From a checkpoint of a small transformer trained on Wikipedia.
Architecture: RMSNorm before each block, rotary positions, no biases in attention or MLP, untied embeddings.
MLP neurons of a small language model. Each row is named by its layer, matrix (gate and up: input weights) and neuron, and shows model dimensions 0-63. Each number is 128 + 24 x the weight over its row's rms, rounded and kept within 0 to 255. A neuron's up and down rows have the sign that makes its largest values positive.
A block is one neuron, or neurons of one layer that tend to fire together. After each block is what it responds to, as a language model described it from the Wikipedia text at the highest values.

L8.gate8 [142 150  92 112 149 170 138 114 111 180 135 109  82 115 143  97 165 149 135 139 125  86 159 164 125 140 133 115 133 122 119 166 138 121 163 107 104 124 114 144 112 137 106 165 110  92 115 163 111  94 150 130 124 131 134 179 111 116 142  94 164 165 133 138]
L8.up8 [ 87 123  95 147 130 149 127 124 125  63 109 113 142 132  90 121 118 102 102 172  96 114 119 106 132 132 115 136 140 137 137 133 129 122 110 158 194 146  95 151 128 105 125 121 141 113 121 102 108 131 137 121 144 104 117 177 122 129 136 138 138 144 176 167]
L8.gate15 [131 134 115 125 185 151 156 101 124  88 115 126 115 126 135  94 129 108 190 130 117 132  90 111 126 110 106 128 141 141 105 159  94 128 129 154 108 144 144 133 101 105 112 121 103 128 179 120 146 119 157 160  87 111 129 108 134 134 142 133 136  98 125  82]
L8.up15 [146 120 114 126 119 149 117 104 100 128 155 139 158 138 113 101 112 111 147 133 101 121 136 107 145 103 102 123 145 129 112 131 115 120 117 108 141  96 159 148 103 103  70 150 147  85 135 134 141 118 144 169 136 146 124  89 128  78 154 146 136 128 104  82]
L8.gate159 [151  94  89 105 103 156 129 182  80 100  98 143 114 139  94 119 136 179 107 119 105 145  96 109 118 124  94 135  83 142 129 149 133  93 127 144 118 134 119 113 125 148 134  93 113  81 124 132 109 107 152 129  96 130 142 129 176  97 142 119 181 140 172 143]
L8.up159 [135 125 126 138 146 124 122 183  94 137 129 117 162 135 117  93  98 114  97 104  95 103 152  90 156 127 157 152 141 100 133 161 140 112 155 147 147 144 124 108 144 118 152 166 132 105 136 102 154 149  82 137 108 101 132 150 130 112 120  87 135 198 140 146]
L8.gate163 [158 159 150 110 131 144 106 123 146 122  99 106  99  71  98 132 152 119 136 156 138 120 151 156 155  99 108 131 153 148  90 143 101  90 118 171 118 138 111 130  86 100 102 122 119 107 121 118 149 124 124 120 156  88 151 101 151  97 139  73 141 139 147 173]
L8.up163 [143 143  84 139 166 144 104 153 109  97 122 111 143 101 146 113 135 115 142 128  80 135  97 138 186 110 129  99 142 149  65 172  84 111 105 122 116 167 110  94 138 103 113 161 119 103 128 138 142 117 123 107 169 113 134 113  99 104 161 117 143 143 145 149]
L8.gate248 [158 152 140 111 142 113 122 123 160 137  88 119 127 148 117 160 165 159 119 131 109 147 153 108  84 137 130 116 146 143  99 109 142  79 173 131 133 141 121  94  96 132 148  83 101 149 125 130 118 132 135  98 148 179 122 151 137 126 112 133 167 131 145 181]
L8.up248 [153 106 113  71 149 163 111 144 165  98 109 108 131  98 151 135 156 140 147 112 127 148 119 160 118 139 145 174 183 110 140  97 103 152 149 121 105 142  92 127  92 126 129 120 147 116 145 111 127 164 164 108 122 149 132 169 141 124 106 133 149 130 168 169]
L8.gate268 [134 147 107 156 176 133 126 137 119 145 111  75 121 132 113 159 136 143 151 126 142  96 136 126 124 115 101 124  81 138 109 150 119 139 120 152 103 135 114 101 116 129 129 147 127  95 112 104 123 113 120 142 111 130 149 196  97 133 140 105 104 163 107 130]
L8.up268 [129 143 103 132 139 148 175 119 111 127  74 127 149 151 123 140 138 112 163 146 146 117 136 186 135 137 124 124 159 108  93 118 134 134  96 117  84 120 117 146 110 133 104 126 148 156  95 125  90 149 145 177 181 133 124 141 142 113 125  89 132  72 133 136]
L8.gate314 [102 127  93 157 113 149 118 128 163 140 137 100 129  88 100 143 173 149 164 183 119 126 151 178 206 137 138 105 148 119 104 143 121 120 167 156 147 147 131  98 152 180 116 157 126 103 108 123 134 135 148 111 163 113 116 135 119 159 150 143 147 118  96 187]
L8.up314 [142 140 131  97 127 183  99  82 139  93 148 159 142  87 124 127 106 104 140 121 106 121 128 144 162 147 149  99 140 123  90 108 121  93 145 169  98 145 140 121 104 150 124 101 123 129 145 156 126 102 116 138 138 143 133 106 123 130 153 139 141 105 120 124]
L8.gate408 [135 159 136 123 127 134  82 143 134  87 133 131 158 124 127 148 109 112 104 144 150 128 139 134 115  84 147 109 157 113 160 144 137 144 135 124  94 114 207 132  71 131 110 128 133 124  55 130 133 160  99 125 139 103 135 131 146 109 156 140  90 128 125 122]
L8.up408 [136 142  97 144 127 160 140 101 111 115 142 120 127 140 125 168 120  81  81 139 133 129  94 131 149 101  82 121 158 101 129 130 141  94 115  97 134 130 137  95 146 125 105 101 138 134  69 143  73 151 162 116 128 153 169 151 180  89 129  93 172 105 109 145]
Description: Split-word continuation pieces. Second piece of a word split oddly after a capital letter or short fragment, often pronouns like The|ir, H|is, H|e, also c|er|tain, o|il.

L3.gate71 [132 146 144 109 163 123 152 121 108 108 144 123 197 138 105 106 129  93 167 134 136 113 144 121 103 148 136 109 103 151 126 116 159  96 131 126 123 127 147 125 142 141 144 156 121 118 130 167 105 139 156 112 139  99 122 138 119 161 167  85 147  62 159 130]
L3.up71 [144 139 120  95 132 102 139 121 136 190 147 114 201  91 124 148 134 112 102 116 105 152  95 139 110 118 105 101 113 123 124 140 149  81 142 154 127 110 134 132 166 121 142 131 126 117 131 128 120 149 110 131 156 119 136 173 143 165 133 120 176 101 102 146]
L3.gate224 [134  74 163 119 132 118 143  97 132 105 111 131 162 118 106 142 129 112 173 160 136 129 129 136 159 128 122 163 129 109 158 156 150 169 154 126 123 133 114 113 112 111 147 145 130 147  98 130  61 134 126  89 166 129 117  79 142 103 127 135 122 125 163 110]
L3.up224 [107  77 136 144 136 161 116 171 154 159 123 133 131 121 147 111 131 141 146 147  80 137  91 127 129 142 164 137 167 146 135 172 157 154 157 139 172 148 105 178  98 101 163 114 135 147 144 174  71  99 162 105 106  98 131 130 162 148 186 130  91 117 108 104]
Description: Split-word completion pieces. Word-final pieces that complete a split verb stem, mostly the ated in passives like located, incorporated, dictated, plus other mid-word fragments.

L3.gate183 [106 159 162  86 148 126 126  71 172 121 112 147 131 131 130  91 110 105  98 108 158 147  90 124 140 128 147 141 123 111 105 136  93  84 191 140 152 125 145 106 157 137 155 122 115 156  68 154 148 110 153 175 176 158 132 178 118 155 120 125 131  98 136  89]
L3.up183 [ 77 168 169 131 134 127 121  80 162  88  82 150  76 151 108 156 140 105 133 118 143 142 108 112  92 103 154 166 190 141 141 129 118 133 142 121 129 106 161 138 171 110 150 111 153 147 112 124  97 113 131 144 142 137 132 160  62 128  97  93 143 100 146 115]
L3.gate481 [ 91 139 118 104 147 163 137 154 121 111 119 111 160 149 138 138 167 121  76 155 109  73 101  88  96  97 131  94 109 108 139 122 105 105 159  77  92 145 137 152 115 105 147 131 157 140  89 112 154 130 143 132 121 109 151  88 116 127 124 110 119 121 110 136]
L3.up481 [127 109 114 125 119 146 120 181  98 131 143 140 106 124 162 128 153 111 111 100 159 154  71 172 135 136 168 140 151 130  99 137 102  94 145  85 128 120 125 125 160 113 153 171 106  96 147 144 162  99 148 111 153 121 115 108 115  99 110 106  98 200 165 147]
Description: Split-off word-initial n. A lone n split off as the first piece of a word (north, named, none, national, near), plus word-middle ut (debuted, cut) and sometimes from or the.

L2.gate63 [139 105 123 101 120 146 138 141 112  85 116 138 126 179 111 110 129 141  94 130  83 124 146 159 113 170 104 173 147 109  98 141 181  91 111 114  78 124 113 122 133 151 112 145 150 150 125 111 126 166 103 139 144 144 130 112 121  85 146 165 130 118 134 131]
L2.up63 [125 111 104 132 119 179  80 129 113 107 132  81 131 163 100 109 137 169 167 105 110 127 125 155 137 125 126 174 144 146 128 139 124 120 128 142  76 131 137 101 142 162 149  84 132 119 170 100 130 134 119 135 133 130 125 107 129 131 134 136 117 132 155 136]
L2.gate332 [164 101 173  79 150 128 123 126 133 147 129  73 146 117 136 115 121  97 152 163 103 144 157 129 131 157 129 123 164 121 129 122 109 149 134 113  95 113 148 134 105 169 121 103 160 169 143 141 139 124  78 126  89 116 124 169  95  86 144 146 136 109 148 128]
L2.up332 [185 165 148 133  96  71 122 108 163 141 123 149 158 118 145  93 117 163  92 115 112 128  93  90  90 103 143 146 114 157 109 142 124 115 125 183 151  96 124 126 142 124 162 140 137 112  90 157  76 122 163 171 137 115 118 125 112 137 132 149 149 134  94 142]
L2.gate461 [122 117 125 155  88 146 102 114 159 123  80 139 118 133  98 107 141 122 110 112 114 158 155  88 162 130 119 151 122 138 104 148 113 163 168 135 112 118 129  79 124 141 143 145 131 133 140 133 128 132 107 122 102  96 114 147 125  90 135 129 105 100 146 121]
L2.up461 [141  92 122 108 118 115 140 129 120  97 146 130 129 131 143 114 125 136 136 124  79 152 155 102 126 165 112 191 108 148 154 178 173 175 164 138  87 129 137  89 150 128 137 151 141 145 164 117 133 101 105 111 126  94 112 121 112  94 132 133 109 105 121 116]
L2.gate489 [162 163 107 117 155 161 123 158 169 126 118 157 118 101 134 104 110 146 150 152 100 150 131  91 117 152 104 128 147 133 168 151 144 121 120 112 143 120 107 112 155 158 128 148 169 146 132 125 156 141 155 103 139 104 159 158 157 147 141 135 149 113 118 106]
L2.up489 [153 153 129 122  94 162 131 114 166 128 132 143 106 116 124 132 150 155 140 127 101 137 145  72 141 118 149 136 130 119 157 148  95 119 118 107 118 102 135 107 126 132 127 115 153 149 111 112 158 121 119  88  70 100 128 140 151 147 127 130 117 112 131 132]
Description: Mid-word ri / is pieces. Mid-word subword pieces, mainly "ri" and "is", inside longer words and names, e.g. Eriksson, countries, visual, Louisiana.

L8.gate125 [117 164 141 123 100 100 161 126 106  85  98 138 119 128 114 110 155 153 158 153 109 101  75 133 146 149 123 112  79 155  91 126 131 159 133  93 148 119 125 128 109 142  81 133 130 116 114 103 138 123 108 168 115 155 155  91 144 134 133 151 106 131  74  72]
L8.up125 [155 168 127 141 107 127 100 105 144 142 117 107 139 155 130 132 132 165  99 124 143  88 121 144 124 117 142 144 134 147 143 108 134 115  92 144 162 172 192 149 120  63 127  96 120 129 110 145 131 125  85 138 175 172 136 139 100 101 110 121 124  94 122  83]
L8.gate183 [139 126 165 136 171 117 105 133 162 158 117 163 118 148 107 142 143 122 136 155 156 123 137 138  85 158 127 128 106 159  98 113 144 176 106 133  90 153 153 153 140 150 148 117 122 177 156 128 117 135 145 128 183 110 142 103 100 102 119 125 138 130 100  93]
L8.up183 [130  95 180 127 126 143 134 129 129 121 120 127 106 130 134 148 119 121 121 143 128 116 103 164 124 169 169 117 109 137 113 123 124 106 142 152 161 101 145 107  96 156 117 129 161 147 151 157 135 154 110 153 116 128 186 132 148 140  93  86 142 112 131 117]
L8.gate212 [144 149 133  89 106 123 147 130 110 130 123 154 168 158 114 120 111  80 124 106 133 139 109 156 126 153 103  76 120 115 146 122 170  97 154  98 131 153  83 173 123 133 165 110 123 124 116 118 141 124 146 152 135 126 130 140 100 157 107 133 133 132 167 114]
L8.up212 [134 137 119 175 142 157 118  75 123 105 131 146 131 135 177 190 119 128 139 104 118 117 131 151 131 151  99  92 131 108 120 144 160  96 167 118 144 149 157 146 157 102 119 167 195 113 102 148 139 141  96 113 159 140 131 102  95 149 116 176 137 147 146 123]
L8.gate254 [112  86 126 136 168 100 131 136 136 109  76 145 122 124  99 143 129 124 100 104 127 107 124 156  85 153 144  91 114 127 104 125 155 130 163 124 135 115 144 110 141 118  78 140 135 144 172  74 164 138 174 155 111 126 107 116 150  65  88 139 147 131 131 171]
L8.up254 [134 137 119 149 116 140 135 107 145 154 171 115 134 114  98 153  94 109 115 123 138 132 133 123 145 113 138 109 151 125 163 116 122 133 142 116 147 128 117 119 145  98 173 152 171 168 118 113 112 171 118 102 115 170 185 127 130 126 147  83 164 108 107 130]
L8.gate308 [156  74 159  98 137 115 160 120  83 141 104 143 141 126 106 152 112 153 143 131 172 106 115 158 128 116 166 143 142 129 126 107 117 122 105 132 129 160 118 125 100 170 151 137  99 153 132 121 126  94 129 122 151 179 142 110 137 156 121 160 147 114 149  88]
L8.up308 [140 136 129 157 120 128 158 166 136  99 117 157 143 109 169 180 163 101 135 147 143 112  80 137 128 109 144  95 130 103 125 109 144 104 154 165 130 143 143 105 100 152 134 145 164 127 183 114 131 113 137 111 134 196  94 108 107 121 159  92 117  85 116 107]
L8.gate346 [133  98 134 109 134 132 118 132 159 121 115  99 150  67 113 121 140 151 117 120 142  90  85 115  94  81 145 155 151 120 132 125 160 114  70 139 161 126 140 107 119 161 162 130 140 142  98 130 131 128 102 131 113 152 117 116 157  95  79 141 139 100 126 104]
L8.up346 [121 105 132 177 157 152 139 121  76 125 153 131 140 145 125 151 141  81 157 105 131 141  94 146  99 112 134  99 121 139 175 134 162 135  99 158 133 128 123 103  90 111 155 125 132 134 127 112  83 133  92 113 138 151 110 131 111 171  94  98 105 110 129 114]
L8.gate425 [136 160 102 134  80 111 150 105 107 132 117 136 111 101 129 157 119 133 121 124 148 147  85 102 131 113 153 122 101 210  94 119 102 123 147 154 106 130 102  81 175 124 122  80 119 117 130 117 115 159 149 106 184 140 115 124 143 109 159 170  97  90 136 131]
L8.up425 [116 138 129  81 114 120 132 112 145 145 107 132 141 102 133 177 100  97 122 119 118 136 126 103 143 115 150 138 106 167 152 131 117 102 109 128 109 120  80 120 155 118 120  70 120 166 145 134 125 130 120 132 146 104 170 168 144 169 138 187  76 136 128  88]
L8.gate430 [117 112 109 149 136 182 120 113 106 134  91 127 119 104 137 149 142 156 106 145 122 120  89 143 141 107 131 167 147 126 159 126 132 151 135 154 106 139 193 130 127 149 109  96 150 119 135 158 121 164 107 185 133 110 108 137  87 128  87 156 151 140 138 195]
L8.up430 [123 142 156 161 106 111  98 143 112 144 109 142 125 113 133 181 142 119 122 121 128 148 115 164 159 137 121 142 104 161 133  97 116 164 143 122  79 174 163 127 164 153 131 119 151 179 181 143 163 110 121 138 139 167 120  92 141 123 113 106 110 139 128 159]
Description: Mid-word continuation pieces. Second word-piece completing a word split after a short start, strongest for loc-ated in "is located", also B-att-alion, Pl-at-inum, Corpor-ation.

L8.gate113 [161 129 100 125  93 119 152 132 100 155 126 107 117 131 137 139 123 127 108 104 127 122 124 117 134 117 114 130 150 106 124 104  99 141 117 110 120 112  98 108  90 150 141 124 138 134 115 170 129  97 158 110 130  92 138 117 170 134 119 125 144 146 149 112]
L8.up113 [162 173 116  78 137 142 156  83  89  96 113 145 119 114 128 145 142 133 119  99 112 123 125  92  91 167 132 109 132  90 139 119  97 150 114 115 124 109 136 155 130 117 108 143 189 107 108 147 164 144 153 136 115 147 131 139 144 144 101 129 180 152 158 120]
L8.gate189 [106 123 143 141 124 145  91 131 144 128  67 143 122 123 152 146 112 140 126 141 151 128 145 138 103 123 134 151 121 110  86 107 131 154  84 147 116 109 111 154 121 107 121 108  68 138 154 129 136 127 141  98 105 112 183 116 145 140 112 119  66 124 111 115]
L8.up189 [116 132  96 120 167 103 107  61 128  91 146 122 116 138 146 102 120 140 108 137 118 143  99 109 105 118 116  93 135 111 162 120 157 125 113 155 149 105 114 125 123 146 114 116  90 111 142 111 122 109 144 143 108 152 117 109 134 136 134 138 172 120 100 103]
L8.gate208 [131 113  98 128 160 137 131  98 144 131 138 115 138 105 110 134 136 106 149 112  79 108 130 133 106 105 152  99 142 124 116 150 124 104 155 158 124 129 144 130 118 116 104 149 137 147 136 100 165 151 173 130  91 127  99 167 102 132 154 178 195 139 164 153]
L8.up208 [161 138 113 155 156 136 124  90 144  89 163 139  89  89 186 110 143 107 169 125  61 141 140 123 124 131 144 134 145 133 170 142 110  99 154  84 118 142 120  96 130 145 153 124 125  99 151 114 121 105 149 103 134 178 117 132 137 132  99 159 142 140 116  84]
L8.gate315 [134 130  76  97 133 131 112 105 111 119 124  82 174 111 108 124 111 138 138 105 127 103 158 105 129 118 157 115 108  93 128 124 111 117 173 114 164 128 152 150 136 148  79 158 130 147 139  94 148 170 125 132 108 138 120 139 138 121 132 153 102 112 141 106]
L8.up315 [142  99 124 117 156 118 139 103 136 122  91  61 110 131 158 143 142  88 135 144 168  92 165 125 120 102 146 110 132 104 155 137  91 133 154 155 156 115 131 150 154 133 117 107 122 131 132 111 122 132 133 114 134 144 134 100 128 126 163 172 109 171  95  93]
L8.gate355 [174 100  76 101 142 129 121 132 104 134 142 114  94 145 136 100 124 138 110 107 129 162 113 131 119 110 157 111  79 111 123 155 158 127 154 180 125 131 185 128  96 172  85  70 143 155 130 129 100 146 169 140 125 188 130 131 148 133 136 143 116 136 109 109]
L8.up355 [124 105  99 108 130 143 118 111 133 103 150  77 124 132  97 164 136 110 103 108 126 144 106 105  90  85 142 165 115  82 112  82 157 105 148 134 147 139 105 140 121 153 121 129  88 148 110 125  93 119 142 141 130 159 129 130 125 105  99 160 154 128  71 113]
L8.gate358 [139 163 165 103 101 150 129 138 178  89  76 104 109 129 130 136 112 117 122 149 153 109 132 147 135 124 144 120 163 144 164 166 136 140 121  96 155 101 125 109 103 107 103 118 133 133  88 104  96 108 159 138 102 156 101 165 128 123 151 138 136 160 131 136]
L8.up358 [106 144 127 127 106 158 133 127 165 108  95 115 114 131 124 102 136 139 110 121 158 134 171 162 134 103 174 130 143 132 137 137 154 138 126  55 145  94 131  85 136 126 119 121 164 146  75 101 109  96 159 127 122 155 106 154 109 123 131 131 146 130 121 135]
L8.gate427 [170 167 119 111 129 151  98 101 154 118 133  85 126 141 119  89 110  92 177 106  90  91 165  97 156 111 146 132 124 112 111 125 167 130 114 127 121 138 117 144 123 173 141 124  74 119  94 154 149  97 117 108 120 145 131 139 146 146 130 131 152 103 158  71]
L8.up427 [139  94 108  84 137  82 136 118  82 155 122 104 105 126 136 168 108 126 105  99 151 138  78 115 122  88 146 112 155 127 114 132 130  93 175 149 133 113 142 135 119  99 118 142 137 102 120 129  83 171 135 143 114 124  98 168 141 135 121 122 166 177 146 162]
L8.gate500 [163 185 101 116  64 110 155 136 134  79 151 115  98 118 115 104 127 145 102 142 134  88  75 143 110 123 116 154 139 116 141 102 112 125 129 123 146 105  99 105 123 144 133 177 136 123  80 135 143 114 135 149 140 159 114 149  93 135 129 110  91 178 173  88]
L8.up500 [135 129 104 149 134 102 117 131 166 141 109 121 125 135 105 159 123 150 119 142  93 148 178  91 145 143 124 105 111 137 109 149 112 122 100 141 156 116 153 162 120 148 104 103 145 109 136 123 133 152 135 105 164 149  79 141 123  83 104 133  94 190 153 110]
Description: Coordinating "and" after nouns. Mostly " and" joining two nouns or adjectives in lists and descriptions (actor and filmmaker, classical and popular), plus "Genre:" colons and some "of"/"for".

L2.gate149 [144  99 126 166 118 154 173 147 143 111 122 120  87 111 139 141 125 115 127  84 103 142 105 154 122 155 114 155 148 113 115 143 170 165 164 160 165 110 145 148 116 155 108 111 116 144 169 182 123 130 119 164 179 175 121 120 107 149 118 133 118 115  94 151]
L2.up149 [113  60 158 136 121 156 156 188 120 127 141 121 109  93  89 119 145 163 125  86  91 135 106 171 117 100 138 156 154 106 129 153 156 171 126 138 125  81 134 116 135 152 140 142 103 106 104 175 124 122 117 132 160 153 122 149 177 113 113 132 140 133 126 132]
L2.gate229 [125 114 130 121 133 136 131 148 119 169 152 105  89 107 124 104 133 121 124  69 102 123 119 113 139 124 147 124 123 146  78 156 120 160 120 161 137 140  77  70 130 144 110 140 153 100 119 136 141 152 144 151 122 119  88  97 164 104 191 140 115 142 132 125]
L2.up229 [ 77 123 113 172 125  78 150 133 105 146  99 135  94 136  72  97  89  92 125  99 146  86 126 155 112 110 139  81 121 163 122 177 144 145 191 161 103  69 104 129 132 115 151 102 104 144 106 153 107 141 134 139 163 102 146  91  97 140 128 134  91 119 136 128]
L2.gate243 [159 130 120 117 164 165 142  94 130 148 123 145 117 123 120 121 145 139 157 133 125  88 117 141 156 139 111 136  99 163 134 128 164 157 145 146 131 101 106 129 108 139 124  97 134 146 160 155  84 186 120 117 158 131 141 129 114 156 141 108 102 125 148 132]
L2.up243 [141 129 147 142 149 147 106 130 151 128 117 141 110 109 133 118 145 147 163 119  97 131 106 141 163 134 113  77 132 143 107 123 144 159 147 143 118  76  73 184  93 106 117 104 144 166 141 125 119 171 122 125 142 105 122 138 120 139 165 153 108 139 121 117]
L2.gate458 [109  94 154 139 118 123 117 106 158 154 111 153 132  98 167 170 101 156 120 169 124 152 125 138 132 126 114  79 176 130 109 104  76  92 164 157 102 151 115 147 128 143 121 114 120 129 135 153 118 148 197 105  91 115 122 149 108 130 144 143 169 154 147  87]
L2.up458 [146 126 146 129 143 134 142 132  98 159 125 127 127 105 143 146 131 124 130 170 130 161 115 123 166 135 125  85 139 162 135 117 119 151 176 164 142 123 125 127 127 129 145 118 159 100 126 141  98 143 152 129 132 149 130 138  97 134 147 148 110 103 126  70]
Description: Word-start fragments. First pieces of words split into several tokens, predicting the rest: "att" (attended, attempt), "ele" (elections), "Re" (Released, Reykjavík), "return" before -ed, plus Gujarati/Arabic-script byte pieces.

L3.gate134 [138 140 134 132 142  98 119 115  96 146  96 102 156 104 154 168 129 154 177 116 136 105 151 105 144 161  89 101 133 187 116 128 116 100 167 152  83 142 138  57 153 115 121 148 100 134 128 101 155 128  96 151 147 116  98 154 111 136 151 162 112 117 135 153]
L3.up134 [152 134 110 133 102 166 122 101 113 101 110 122 144 132 153 168 111 135 144 113 129 143 176 139 105 159 147  91 134 139 128 110 103 126 167 118 124 124 160  97 104 147 127 159 119 172 138  88 144 135  88 126 119 151  83 124 160 148 119 137 134  81 137 134]
L3.gate281 [154 116  93 143 114 181 140 112 105 137 117 107 179 116  85  88 125 122 148 122 121 135 106 179 122 145 109 101 106 120 119 142 152 144 107 158 125 138 153 149 135 106 113 164 130 147 149 115 102 138 114 164 129 131  86 147 129  89 118 142 159  95 153 196]
L3.up281 [167 131 162 117 130 132 105 112 123 129 132 132 131 180 103 157 124 148 109 134 156 114 133 106 170 104 164 144 128  69 117 148  85 114 172 157  81 129 142  84 155 148 154 137 115 154 152 123 142  99 131 124 166 146 148 129 148 130 113  99 131 134 149 121]
Description: Mid-word "em" fragment. Word-internal pieces, chiefly "em" after an initial S or R (Semi-final, Seminole, Remington, seminars, contemporary, cinema), plus weaker fragments like "er", "us", "sur".